Part of a small language model's weights: 10 heads of 64.
MLP neurons of a small language model. Each row is named by its layer, matrix (gate and up: input weights) and neuron, and shows model dimensions 16-111. Each number is 128 + 32 x the weight over its row's rms, rounded and kept within 0 to 255. Numbers have three digits each. A neuron's up and down rows have the sign that makes its largest values positive.
A block is one neuron, or neurons of one layer that tend to fire together. After each block is what it responds to, as a language model described it from the Wikipedia text at the highest values.

L9.gate112:167128191104150180124132092092064172111189096140106082130150136126167066197099113165118184110119111128177148115172147091118098171147125088083089132100151149115119143159109145128147127108180162165161085123096115133079145089057089127089086114123108133139134150149187107140151111165131135110
L9.up112:133106165157161150139139112157084154098168156174081093163141090101126030117162054109182141141203146113182115158150156123172105188141128117070165088085120175072133170120151171147163110134155125146150141162077097146092142095113146111151160128124107110123137148114163152124125141184152141161
L9.gate402:129163131139167095146131113169138102115142123153065157080197172172089170111157137105178175099104089138113098091102117102148092133064147115176151156108100128146134109090093138098106163127045169157128132151124151173112146144107105107087144154134070147183136108124175100134085146098058083152
L9.up402:106121147205152144150103152126188096116126153093122105135145092063166120158152211159169136100119140133116111088163139076094103180111160115106127125124104144141116126156147143104154152114161058205111113162147188156105104099116099143160159174141140093108086162185076135111142093060128093134
L9.gate405:197113150140115180163159144128177110208099172136080157110147076139169103111084181081137174110088136172185032136121147114187159152111106126164171157160095116140181139188118102088160167135065145090118087109103136085165129107124089140153114125093149210124215101161166098092117084166111131197
L9.up405:119144139154098094095081137130086102105109117127068080086121090130092125126115088160143164142157152071076161098137168160111180169135066144129133116139133138075155174108086134132151129164099169148156141188139153079129130127185114145105149152153173130123112151091089154139112123117136095117
L9.gate516:181104118179182162141123110158148124121154135122164153142118129159183113127165145216130125173077136112162154121169183119135150111118158101118178105131130096092111154115141121146114093136120129146163100099078132139122132096111148114119107122132116176146067102135131107183165107202140133202
L9.up516:155104172159116128191095157158154112214074160077153131143141084137171107133144181142188138159116128175135052127172164137160109124091068125069135172133116130141076098170161138123119132118077154113162140198159113115109109170113158089106133093129147117157135065135125143137114147111108062149
L9.gate600:127107107167141121147096139107140127131109146148199104125131081074113114075125081144152194147184178136166125111156164090143171119110057161101176178094100124146123153133122206155122112141094152142120076127117119088164072051158103104124117137106124120156155154096138195154091121130088087128
L9.up600:093076168154157141156063115149090155142173167135107103160107086107090079158187056129128075121170097112132119180152068095063126095085073151104162178117118142148111171171083102153134164147178191101134144168147105113065139088201152152104102119066117105103137125134159154098104169125177116088
L9.gate607:124096102136145112143100135122085140147157168083135085122151079117111143073081167122098149104149148111135148064127170096107109177164136091162175154096119084119146181132112112164155196148168155158141094175129117097120136141149089101143167114100100063127144088135136144102129146171117141106
L9.up607:077062168058163134165155182193085133145117071118167051172094094109129142144073196141110177154075122133120126090111113167091105107159067135137114147148144148138171173080147154171124139132148129111190089103135088094121090092108119124102087118094125083129116101135203120076146095177115127138
L9.gate643:098166107112163056113123207134138104135100161110113101156094196116132118108132097115174147099198100105137093122143104165127128095158152158128115154095133125199083157137107140145172108151136126130148125131096182169162127096181073141151122124177095086123234168125128134097112135135113107133
L9.up643:106056108138116135065106161196198161123039153107120098196158098164160097123145151098164116141114113079139143111153099126157143149103142174115087124118109135127088114136190109167154116165125117143175073144102082134066112142174087131130121127080146144143122132181108109089110165118101092127
L9.gate939:160038127128168140083069153136188113188153154089128138116116165102096083074131092172141115116172101146133134182126109171132164100128104111090147133090113147134117149105118100144159155132124146157109103128120100155088094098198179112162137085101142090116123052125053128107128095177101047129
L9.up939:161076121126140132048091099138090128161100172068095145098164088120123122128157108144156123091163110126106157135166158119099207103119119137097128112103091092135140140114148132091198135179112157123160131105087142139120112154171117091109197120191066125115130107154173188177116132121128102142
L9.gate1137:132099096195128103111148168169139135173123125106154094131137110135140096163143096129101136151118146165200210149127115157193156091114179060110107100102130076091165143161095166141103069107131066116115142159143111138115094092111105185117104204158091169142097151144118102133114124058103117147
L9.up1137:114168137150153137174075171156128105117128093161092084148147129145093093145090174140136187116115071072178104178162163116097098081080118141158163171143115092139114117147186084124061204086156175096122097132128094164130121158155106165093122124126175106086080123130192142081170139168147121049
L9.gate1154:147116157173123123168121072092176166149094088035165107109149108067140081193161154132151130086087110140139160099100105152152091150096138088154078149080095098124124242153173083089114147123128055123162145103171141091176095103108066116130138135136121105142127045142126152119145160141081112134
L9.up1154:152143118102109075166095104168138138144049102088186125118173150088159104158129109153105154145093153176148148184109101125143082139175086214157126155154143137094149076135099114120192142130120104093151105079107097218186149125139111097124141153167153144080127112067135188168156126169091045106
L9.gate1171:106068102167131150118103156146159075117117178129165119173138113153130112123207148098135186070159124061162088088112123132131158167113084145155158174085147086116155115140145103184081153130095146165132132168092122154183100085176135164097177115151118088118126069126123130155100147145085098149
L9.up1171:129080167146118156131121143136113118137127091072194131120094155161076131131149185126118145056185117136179070145139120094096125127134180127126137130137094185134158130090168048163140104119128157113124079124117088128141070148120102162115174039086178093184122089121113141152186125074167081044
L9.gate1259:098163121160104115139123143123146085166119092125112107128150100103104106166136094126176164101179130152127125092115125168198063150125115113162081171124140093079151120126141135084157098166127169083064167092118134166110149170127101121140132122080151142130176099116129127102130120091142157118
L9.up1259:112177114149129145111130054115116162108106122090098088129102138128078154086103138157150106078113142130107147120146071158130105220115160200135183123120167120117129132115153066131146104095176161195154105119114063184140147108123107106119053181145112166116093126048132146106111113132152100072
L9.gate1299:115100079110100070136124065151106183147089108121059159133153085099116107110185128107130131116126089091185125148127089173172143079110151124119103147060117121136122138194184110149129112095090107173140120146115120107108095112159101199195137115213121097169155171107088078126147115139104134115
L9.up1299:125136097075119101122135127171149155143159115133114104133140133128140137151168132091117165112146086223129132127209098070124147098143175140100182046093101141135139128158128100165118106139139168154138120162155122111131129109140161146078145143126104110141154136097128095101085170115123127103
L9.gate1317:061138136165110125135161118114095130154114129086121069121099160124099147094146098152156084127127123158136130139073135130154154112090112137105123101096098110127080124144123146094089116114149157157149125143140119089186066136070120125115051158016108130156134125110139153202137180110176092083
L9.up1317:067102133087142170127184097189127149121161144122098134095170096120160126149170166121110106102106102143168160119122082104179134152207224080144079116097081179110161116119098121159090132127115170150139140142078152060185139095079157108164154110110070127076110149174095110103154088111050111101
L9.gate1381:141141122120153144189065131101181088147148109125125107149187156148147110151154116094053121104221128174106109165138159156093094139137155158142097149123079138114147096149118090188119180151114067184184104123027135156118169127140207141151129132100152142133130124191096193147080173036133092131
L9.up1381:080142106159135120124168116082174090150163156150108054150098136137076111133100110150098166080066114166152134119140148124177132090117105106115132101147138080129101162151084117153125146129128113115192177156065146147139109136163108119130085167094131053134076150158114117189141139126113109119
L9.gate1717:158118071134107129127195183145100081163193126149049101153109124106126136108076123178162134076103120075174098131098216085071119119131060141121130115091122113130103165146131107182147173139103161150147174175081123146200154125175096120179155141172091148153137095138094106131139155191116160142
L9.up1717:125122100091167178108147169174124155153181116135105159115119062149162110155174066135158115109149156079123126089096148129119137128131148126115144135127088100146144041120111067186054114137114206159175112128099101184128156117201163126143133097144055167112073131091133179072108123114057163134
Responds to: Start of predicate word. First piece of an adjective or adverb starting after a copula, intensifier or conjunction, e.g. rather in|different, more in|stantly, most ex|citing.

L3.gate1526:119190113119164098132136176114108123094149128101159128130088152145126151132153142106124145102120133133111090149133093118166166084105114107126175091141150125072153173088155146134165085164147070087159090134124141105099118106122119154126127090099138151138093168096148040116143151138161111128
L3.up1526:153187109112104073143086182136169130085138120110171061143132120164168180161159137112116148127089107126127126172143131173153101087102126053090164136109072103071137124069166185117138087144132119089103147132109181089095120149121109102150125176103127112098133131122142109108147075144134191140
Responds to: Name-final word pieces. Final subword piece that completes a multi-token proper name of a person, place or team, such as Burn-ley, Dunde-e, Hux-ley, Velázque-z.

L10.gate25:180116132110158128110069138156096145082129146106127139133116163112192131124100099140134106143105144185150121123113130119066173138090121188104090125115161115100175163057144116128102107140195159114164110102177103181126129097118074167158169112110134128189102127124192168130124112148085081134
L10.up25:165222143175178152114164130116114172107158132132101141105105173130131161169165170141105141158112131131140131168103028122098214126150162155119096137107150058091163141143146151092155129126168124084175141131116098117056150100165156132082072079135154141151152114179097154151125141111115089171
L10.gate479:080126103089154139049138138132058206111151154120124144113099095098110104138080173096135143143176138099137101105147156083103147154148184136052050150098133141106117088186083136086116118132148161168166127149110099120163116117159127103156129140065084155170122136121125149169094118147067136127
L10.up479:166121145103151109117169150097068162144146170115087137074145148130102137119121079132117147129123196125154114128116134116073141087146131099109137124180089177131123121141124106110167119103127152135092132122148096126123118090126073100173129114158120154155152111136159118158178138171155163120
L10.gate495:151092105166112150118192143092098101206083149113141187132131114107112139161147134128122139124147130158129117133150131160095132161122145202105064063157138104104087090122102149108119120146092120145201125189144082182113149141134143108108121143148064084129106135134168159159158158138134129097
L10.up495:120135084165155119103154164133148088084108083096146090105178041154115147085140086082080096130151091123088102126145048144129182164109124139051124107086197140067108109123140124110122146120173193064052135111151137155122157122218099133145164131130097124138155103109151119088175147137095108148
L10.gate1293:105155192128168099175169127106109126147138110150172128143119092112079132112083140132117222134135133140114157109110114074149122096171110122112176140141130092150063141104142108109144104145128068149110151153154134140137138156177137163124125142036109087116172122154153064181118159147102126139
L10.up1293:124171235136114126098138119164155149168142132049130122194131196173123166122114149129122221112174117139114055111137096158118098134147064147103191085148101095098130137138152126148124166122144150098120138131189105148108133060065209111154134148082129098130108148144144076125087142087131133121
Responds to: Place-name pieces. Word pieces of town, city, county and region names, plus nearby commas and "in", as in Dun|murry, War|wick, Lake City.

L10.gate184:143136120146135208122127211216107090214189079143093051086128129158135134145040111130122184125178149094097091134142128177189125153151108151085106114081117118156130149175164155143164082128116114038134116183135172157135120166119122111125080101135097116158124112151139138116114140219178073168
L10.up184:168117148114136173112113138133151101183162156141100097110102118102113066144111131103113127132081111061155077095165093075115126129050168098117093067132123050178130119184147185146083136082147153073138100099148111134135143160164114155149085128151169100127102151180124148167153122162110086147
L10.gate248:099139083150126173133194101175134155112170145086121172132139110146190084138101046136106069095125113147181115097175135146076103138155137138133074104095148049182121098154166127186110156112160111075141112165139006125144118101135194181106067172122148178141140109140133210151065122182111114098
L10.up248:192108085117150160163187123137084084130149102115106056073158063098110055148109047131141087094155138098155133139154104103141096129116138161069047138100134080118063095128155106145134139112188168089122156147099087166177109078129143108164085144128122137162169107092164176136096166125068150134
L10.gate699:154113053131121122138123129140143135152131113104127179162186079106135082148130169177147126074130127192109105095185110124125062109097075124072125120123151130168135038131136140157127061119116122136179149153109142145083104102115082127152108163156129159179143152098120205167114139129066111173
L10.up699:160120132159119126119066063108104165182146181114130091156133114162132071143131126063131088107109136126198086124098215111156084116121151203100113093066111065131064114124194135117144077122188142158149128151086135154122110120143183095093111088071060121125157121125088102138119082167069085197
L10.gate983:118163144097154168150107150153180163124132166092206112066159123151102073117132079171130164145130099138081107078119166115074116116133123072094112114081112089143130112126141120131083134145194141116154129153078190172139172155223136092088133151049114078158098105152164167115110137132095121150
L10.up983:128175132098122141077132174174104083138180110103112115156119135231218139175070121123158120127167105053137120136110111137091111110084128140167156126143124090149108194151128115153160128154113130109129117157156171162124092088118142140135160086141120104163119090154142137099115114140136120163
Responds to: Word-initial fragments in descriptions. First pieces of words split into several tokens, often a lone "s", in critics' praise or description, e.g. s(cary), s(adistic), de(cent), dis(like).

L3.gate1500:123108090121135145111102214113187109206137069136110143100213080075104137143111104096097144085175116120143110106100140094070116103123129131103064094131162091121090065125153136047136125117090050228101113172100114154118107090171116116134116109129146073155142134103157038181168093138142134140
L3.up1500:155097094088133049168092160127098079170125102106121173174194112101142176160134125072088135111179122132153053088101071137110088119129139142085135099161115126076109108121104122186132068114165100132094189093115101134121127134155134139087132130132130072138096132110144066114131200104114098139
Responds to: Post-verb complement starts. The first token of a verb's complement, usually prepositions like in, into, of, under, e.g. came into effect, remained in, was seriously ill.

L3.gate1393:166152131116126094125130096096135163090105154153096180138125149065145189131107061090154125143146102114188158188109100113113136164159096125156110136065123153118128150119123152116138135161109088192146163126143146078044138129091095160124120069113086147105132134119151126139088095133138127107
L3.up1393:124091086038123129114120080171156144140171153130093074163093172136116145118177064035112132142122080104132140097138129172205148140117111134193176094106165177144137072147144115151134157078148143152148153151142127120121100170088133160111135117088098157131139113093179134141119108137172177133
Responds to: Word completions and stray spaces. Stray space tokens before a word (after to, and, who, No.), the out of carried out, and endings completing country names like Bolivia, Moldova.

L9.gate37:148199100137204135150161136118147134148197074153111108087129122149105116137116124162021179106143107133093146119133170149160176179154081139134190137171124114069173126159157136112101097167113082121086170136165148145125160038154099167111130082104108137143142101175146103140161153157126065099
L9.up37:156136113097178073106147103153171105171151078156163080115120080140090160140122178154086159175155150104117113111147162150120140082171085075142114171155134092137100112141134159165136088126138096129123035089094173091150182172084130155073153106144113113169121142076081136186155134134124159072
L9.gate79:084194107136065114152084163149108105096158140137139113102088162174150127086046143118124197145103120165145114143153145115153150172163108147193117139142116115111174116063117181132121140130160121147186170090158156120118157114126105107113202149111092201119143110125144074128145118119197103146
L9.up79:132144078068105131172135175100109096128152138120122115125096150131128128083105075111134199136112110123207144111170133133134143161132097182135083108130145122064114105104110143148174135141162127082181167104149107172112128154112087085106169161087084161146071147118116084130114081083125105126
L9.gate148:139135099104130102120177126176112088149174119073152151136093141157190164101151095120114148153084149120134148099130130160099130120137132135120107107061083176100135165160185133091133087081135141135120137104130153144105086116101119117122234138165131158137112123128154109134063162111179190202
L9.up148:185167058086153100191107186138076118129120163109119129127094193175125143145187096112096182039151117156166120114138122146168109160089141138169126150126117100136117160170105098094129141176113092099154181165108177115125158075163110085137155108111135154138112158126157126157153149161207109158
L9.gate426:131141114064157123127121104111130162135148183126155132117142110128138129137137108118103136186134093142124078120194179066116135067095136154126125129135163118101149138156116089126115165107155163100133180089109135179158093145130121113096099131150170110121115118173127153116132189150071077115
L9.up426:073100056130113152106068195093083146134124103115162090157138157151195090145175117113113197103140136113153085146062142102118118141124063140107118171101140096167198091101178150099152097104151098105107167151128162140142166147218111073129125155140104122190138133115165119157108167074077094094
L9.gate706:097164128146152109129132120117146123198175097095177094063133046146163073136117140174113111100113179140138123157162184167132136180080124133101163148183118118111099117184111125135104062139121129151113115147137114119125124134133121168103168122187117115077127112153092141111151138169181108133
L9.up706:147159154141124085180077117123180125144202078093112096122140085140136035195104134129178113111123142174175156130110108164099104132125146171097205123146121099132149099128069119173123131168166175120095118150075134148122140172131128095124095124181123116060081114191122135126098142149150153169
L9.gate708:164158116126150139107106186138152134085090099139126100077166058166084170122076139117127100119106115120102125110212153115122114078075104080141063088185101149047170102125073170197121133168164135092127132121125150177157088083130166134159083178135103143126100146116138120128149128132113122148
L9.up708:127107153184165178120107089149179162112119166121172132173140174151137114121158082168097169132083128162167062109159150163080075151134104149084123096165053128148052114099112104169116193107147151126107125174144160111144111199159090108174144188131137151114088055115149117091161136154145094076
L9.gate775:161111080169097152129158137108148120120170159143087090116111174122057108172142127141068138128135133178114162119125125114102118111112128166152160135126197168099100040130134067143130109154158078091173128051136175138123117094175097084138120140118142096159109180169208123139131074087150181107
L9.up775:144132070134147099168105133079118124150163095133129143161152133145094075145118155163128141134106113144108189145082096172166165118082118097169108157106152128156143076163185168143181146143081097138181099072157138171145199123103117156156178055102109130102154112166110144121194145154239216143
L9.gate912:108119086079134164151077153167121109127110099128091129143169127059133113135129101210166157190088098103065128189106154120150125069140147159103134184096125101125075141135090116102096115087106133164080136150078118156101148150119098159102152160100126119161159182134158120098165109178166105067
L9.up912:143141136117131159183178163214153070166124150132141147166141166099137119146168074138154155167084132115128072165118155136150163106167134196115152168105197100124100153104073131110160158184156090140101150101124150126152092106112121134152113125157133080148166174160133155112123134126158101122
L9.gate1091:140151075169167071035105154147078129150142144167164098107152119166143153181122148124116128139137113071072136115160172046090136102137160103117139108104148111127143116137199190156146152148121131159132133109176159071139194125165122158158098165099107127122075165138113101096102127134145097138
L9.up1091:122171141138180156099079145179102099160176177143134092113106122143121136139121150115118140195127118093097131159184150068140212090125178093151127108141157121133145124120160146114109099150105145131112095069144172069153110089149139177135110142120094124118079094142142137104117157164126097119
L9.gate1097:077123158107094193143128120128097128165068197087096100160122114115191111093132125159134080107096069153124138154097109115130089125137137178087129094118123087116126055104140117124111104137133133130140145137108145092143127142146073131149142162134140111156186042190198130073114123095186137114
L9.up1097:072173107114178100160121144150104137154140132153163145153141133128126128172108153185064080121145170142168123112116159093134118093150180137101155141166136140154091137118140194117139131138122128122135090151088161126104113101105132151070111099107134158060126142105201140043122151131186111133
L9.gate1109:063164108109121134113145132112077111216177173140144090160133160151183134112098134023119114128133097065116100132172099177160126108173114166131150122131147145126130110117127153122138191114137090062124137171138095130160065100126122118085108154068132140163102120152162164123069182199107158219
L9.up1109:114128094125161159111077168129106047154134170124167076119155112096136178036083059166144082161105095113170085124153105102107171102181147151091049111154182141146107158214124175146121146112129098077143150167141188142139101148105140144159079150083155121135080159129129079124108076089088150134
L9.gate1279:113106120127117117082126169094153084170123085132156116071190167118247090206128154143140145137138088181139101123152125138138082134106187135109120137086118132148142125076112154104142125130118158092182145183160125121190121110162141160151143082099127191072126152116099114107062159128156131110
L9.up1279:136090147168120112111122129147113140121089078141110143128085126146120099104130101147195187099099054168210139180154173117105109100122179129156089145098144173098136125101203116073104175107129081160129116146142129092104121053157121144169122151156141168047162135140091114127153172076122132126
L9.gate1303:121117117145218171119127105168149147164105096104092132158135157068113098099195138167170167135183124100122109098115172145095123111140132134152123064139069137135148126138156164119126109098133149152111177102152111158098090053085160114189118134172090073118128142105101153155111168145143081082
L9.up1303:128086119125195058168139120181034168190121159139152167120118143090141102139100112145104159132119111161150062126118111139146115141165118177187158128130145108088131109162139194099082159098123181132110092186166141201085135130170156144146133111062111065100075087128161109131146108040126146075
L9.gate1372:109081135199167135123136108146080167095112122128105133118124172133134098084105171176094117121103202191057100070147134156128193128105116177112097128077093126100129161105135096085076129143110133128105117070067099073201164137200111146095120153147107138146162093146106180145123153114114138153
L9.up1372:090162103180130120156097164152116111105129160057131120108137066133158100071151130054098088095050121115147135116131157144086143135103150175144122073089113163119116117162179118090145141147161131115103103112141148161083151102113133163076130102183148136060172154160120148147116113148126147115
L9.gate1464:119084160155123179117152173138093124152148092122160144121155145168120171155152119104096154114089169197130147223159103144171164107090146143099144101124109100114041130072186125147147114143127189077137134147141166136138125132165090129122167180113107153116137108124117131125139195155168117111
L9.up1464:132164162060145179113172142132116184140132171126066111145167173139140103113130120195130157087136170142145138177160173126133161112110087084123103124117100098116116134113177109122085129175171163079116130092196155128164139126143080158080135143117096087062195143103111103120129120165097071075
L9.gate1542:083171134072132074097166107155102053137123131141161089109136119172136168140117172136198145100152160100085166132094117171144101122125157114133107103084075135128121105088128117105090155132125172143139158183106103099148147117138117129174105143113187098142149159118121117145167143163127090053
L9.up1542:147175120124103136087217129155138137147100133114122152128138150150107115094140151113091127130126085140095157107142146132135088125162168119126172138131133097087178108109141130093119139103156163125160169136106125129101088113028182135151117129142138104113136112136165132176154142106094094140
Responds to: Proper-name word endings. Final subword pieces that complete multi-token place names and surnames, e.g. Fay-ette, Hudder-s-field, Cunning-ham, often before a comma, pipe or "County".

L9.gate164:127127132189097131063102103102125134161154133115136090115126119085133135170089156127153074112125149105089114151133155126149167165096130125101125148139145116180091126150130048122130103103119160201071149082123161155190135095155165194162085132139123109123171136117191076122107132131156099124
L9.up164:141080170103119161093129133099100147159186143101132077125183107107165111114108123183102147050129166129160116109162104073171144154110175145191216135142145123148127082183149117114114141132089160172098092176106101176150114108127173156056118118125098150131112115182101085137132163180121150144
L9.gate272:061158135093158082095084116087131133129038104139162137161075119152088109162196138150141113136136102116143092118150188044166140080116163162120144101141085135156150172138169121120141170130082133178124193092190134056154129114130117172110111148132069173192102126122145141121104167154179169186
L9.up272:116163131127120122122117168140094075127128119129151092112124175067163143128183119062132086125102131117162118183135096129124125182115162151164092113089173129111059133168065158131092111153159105190106125148101129121156139096129133080085153110147100184097132163149139119147132126091129096118
L9.gate303:073065068131128131129130126170173220103055161125096146144119142117125133154131132161134103189177104126099150125077116076118143150143137107098144120144108110135085060090195164176138158088125127140111136104071143155136158044142124167130113163177132178110104070119132164166161063145125092111
L9.up303:126045072149167152155075117130134184146094150120118082099139132181050118113150140165152147125131093105149164100113069154099148140148150164131129127158115106106137106122138126184174152116136123176110081098103138191036103099087101172145115133166125143111120118065116139164224087127112108096
L9.gate502:124165132123116145118163133124135103123111167096123109109125104117172154122132154096067175125122150141104091136098083124094203108071138206156113109088100142132092148150139129145086153157181116115073103170124084162167108191135129149180119118165143105121141127139122177138143123115082168110
L9.up502:090106085181071066077160121147074093160146111128202099105166166133144170058188198165133168150160083142142108185148136084181139072106155137089151103164070202166155121094102108099077177127108106118088110115159144118118101067106119179138142151114120135133162120132143084097130111189133081158
L9.gate530:100142102131138091043217151137154113118122080100153169091125112116141119175123135099124160108156136145163143124119178068165118115158118150093180128123133121121131151090169106094132109171129130155143173129082130150091138073138210164125122119129108102098162142161105162149223146153162128085
L9.up530:141153115150088154145137197121166152155152142150130144106153141111101142232135116091129091148115129106119099128091077104083134122137152192139118150113082096121192176145075092052133198129144141067058118127113126164111169140148141145123163140066141160131057096124147159175125079111061161132
L9.gate603:136185151143120127160179172121145126098048096097120108146137161111098045080147147164158121143157110137193128084135130142151108132139171145138132144096069129166123117152123171093107167151135070193070133079093069115184131176163150144123081132103110106178095135091106153109065121142084142106
L9.up603:163172177137141151129132097164121083161157172093094109128088160113145110106130072121148190079120100133118143117115097131159120133126172143174141111150111092136105156078091166132078084148082175075162112092100164108161121185131176127135108130089145151132165159166145166130108053049109153148
L9.gate816:137116105162111147098079058105136144159108134111109097123128153115077133192132100123127102180165120104109092116117114173061109164154126109139124061183085063091093133138142120147147163099127053116070194136082132164113124139116062107157146107170135082126116079084145127135126089140074104127
L9.up816:126081101093142144092139062188164151133061138153094136170156137130157106097130097131141127162165159137139124144142125154090127064152140090140131127112120145139184138147142137168124198145081101195110164150125124138141123152090179135169156120157108133146095128092071131153145127144084125123
L9.gate1044:147136082124096103112156123121141139095139110069145131115138126174165164139156086134158143169154124157112148135073113120160116153115121215123171121128148151132149154042128139155165190141165088098164086192099145157099073108147086160066113104146162134111064112100100163132100090114101155157
L9.up1044:155130101135085143118137144152024143084158171060130081139142146174085075093144110135143204118177138141138103067133173202160173102145146118178113089113123116151130119107170141124206136153140138111128071105188125103107133141119111129096187207115126156064172137128145149164119153112127106093
L9.gate1062:134133090184162110176107149112144113172098143095143166164149142171090121108141142139140161162094157106186202123133120125150142099122130165118100118094147116139128096090158160128103159073158172161111077131074125172089133054089073146057184171121122138121133041115084114185127148104108101169
L9.up1062:116150032136127097056126111064110102090154109142151096175146071154118107140143132149137153167101133120167110186107134135148092136137073130104176156055113194139152110137151164136148132148160091133159130126127153079099158120113061112117143105138173170143167165160159149158120125119117129126
L9.gate1124:117129118076127106159165110135178105115035107215124128165178163114109137124150063185143162101131143088103145192112132131118106138152149120165108129085148172139119134128159139085112092129159110075128147116148112098143116116167099121154170167181116121144076127126142144114118100142189047135
L9.up1124:134175127115092103100132150152124129104147141121130111156140080135124081111063134156148088114142163065119110111130171143161094094138106179065134129116066138159129103121088154109091123140089149129081118131033094109106089122127137087117095142134101136151135169090134107128209096112137166155
L9.gate1209:138124096174164131083158100133132135114081166094203086095154198150122143115148174142112115105209120084070194128130189191126130124133155171081117163087094149194093169108150099114114095165105096129101115149078157115087096116080106154157130126134067137143134081169112136143061139151176129082
L9.up1209:081121097124162088182096139105088110131126167119105098106159121121138175123194101122106118128108128098112103134135149151103125132150146198151125097075096144119135132121113132132171160096097147137094163132119160092094086057141130117117137143141123078152163144061111198140108157105106166115
L9.gate1300:159115009146121098125091081168160124107039107117105090131153154109079143089160169139120145144140134073187123100147093123128120168127087093103090132152144103136126090111194137148114205144091125136163129104139130170129113092130135170145138136160110122174152194081098133177138148116120089081
L9.up1300:144139128117053163115136087148165107143050128160118118111151143066158089192147170100131155188144123145122143091179154110126159167134192053111137100171127115189138104109161132125181131153148157105129138162153076066087118154097113104165151161145138128154119121131098114140072123088177118114
L9.gate1345:112139162111130123178142143143200174133078135096159118099117158087048082126147099115111092153148097098115172135112128154105138132165123044139168089099112172103057101110169104159157187144128144098172092170133109094130126172108073139143068147161143128164151123174111080104159121126117060122
L9.up1345:107097110132130128087142122154082156187069202070135131160140111109140168116098122172142045013169104069181097136174083154143138152148135099125139144128097084149138087135122122179192094178115058133189088082127137092133089169185144135079146110085097140134125128119096117104119094077114085143
L9.gate1554:129111113158124117074073124104119131167128114134160129133112185094141156116166139124110165097159112141109127131130160159082083151163157151090131123100117135141194138149105115074129214114157104164143120117110140145130149138145138132174112124144129088121103122080143161074119183105184115160
L9.up1554:141168133165099193084136119175085134125041150143101116106127084082066082138123131129133099118095167132135151123135122156109097225086109116125108116152212098146105117118201126148099133145146095096140129161038157130159117135112140133109161086090142147158133102095097111084103116156114105117
L9.gate1633:119119146180131155098093161149121126128057162079155074086063105081225153139114105082122076115117151165164095144133153078143109136121154185099085115084157155207092117103101080107153134157145090147116101107152124150112127053124135081123138191112086121166085058135103111100051120143175145157
L9.up1633:177088075105167111158173117129116126087153121154103187094139166162165140132176112123136109130160093118156169151088102184150166212118163184093100078139115125150168171135144133072106091148119133145094138133114138108095103094154118067134136143139125075101159163168149108136105103154162102070
L9.gate1725:125110102135167102115171150150129129160183123120212122129159125181110127063165182139126174139121129145144131118110152127198082072152117196120075127141151118140149123144100020079130093074138090130108123111114120117135132110097070126171102205136141095131151188130077160166064142112147081081
L9.up1725:180098133131183136129150142118128101097148219145102125126138172112114148116204132145083118100120099107145158131087122085085106119123105148118107104106094127109152197180117141121175141127087130161098192083087116146060154086142125077108177145170106114143198100121150137122124071153117089142
Responds to: Split-off space before verbs. A standalone space token, mostly between a subject or "to" and a following verb (marries, encompasses, stole), sometimes before numbers or list names.

L10.gate718:113123146123154180098167137101094154101103062137120123193120140110191091132094047157094089107080119113104105102208184102131185121181102182103141085084151103137109149127136111139115101107114067119095150150130079097162079175043104099158065056088125111121163094129142144127111115173109122168
L10.up718:094087063125087095114108090106115108128144124130119106125100136119136133105151114078114164141184155171143172167243130116183108130120216165172151145102138104151147151076075123189104176154110175129184144127129150124128109146074204134148150146138080151145091129096095104126125135084161117144
L10.gate796:100110201147206140148134080106119101113116145056071149102124145045167150091138099110116113103126129166143181139165101155126147118186157164163137120121163121162127164111133101131130152105158141144136146156118095096087175117152164088097018123131112119047194168136126152156120106119172108149
L10.up796:133132133135133121178199149170117067102109154165231106137146136143109130125145141164133155141116172139187121079128114147096134070093119187128145189182143095129134159120142050090122074158114084149055160127135102139142115096087113125154115167111102121111123115165130210160154147153157172088
L10.gate1578:141144133177155078139130116163138095166152144072139087086080095089082148134116162131135162115139079127119131107126141151161133114133154128147110141087139108168166151141140209163119147101111104124162131140117152126110100146107156120085171106142081094096139138113116073159127152168144096128
L10.up1578:076168118105196101089202159078079096173095142139145126154125101126132043149138102171156088096179020151129129071129157147157144140130147170152058119110161104171164126156108187123109103112146126125166105158082110102142057132130196129118155146113131147157075125136160160124150104117098094150
L10.gate1592:085156121120143110126124150155084106083091130117167152089148176130108138144155191136127138036129086180146132098138124102142118126158151101124104067155117112127105107160155148099107133151090129170178119083150164115078184077094146176089148156122123111172137096115072132151073139161168068098
L10.up1592:143108125173090195062143051115127166149121092130094141131141132117162130082138114083033107131092120083068101159133125183096108131109113167147070134116140146163165161122202104126084152107147189152122153144147107118099151181151102130141162168123185127130154092129119145117105133112066113124
Responds to: Standalone space before content word. Fires on a space split off as its own token after is, was, as, and, mid-clause, before a predicate word like burning, evident, obscured.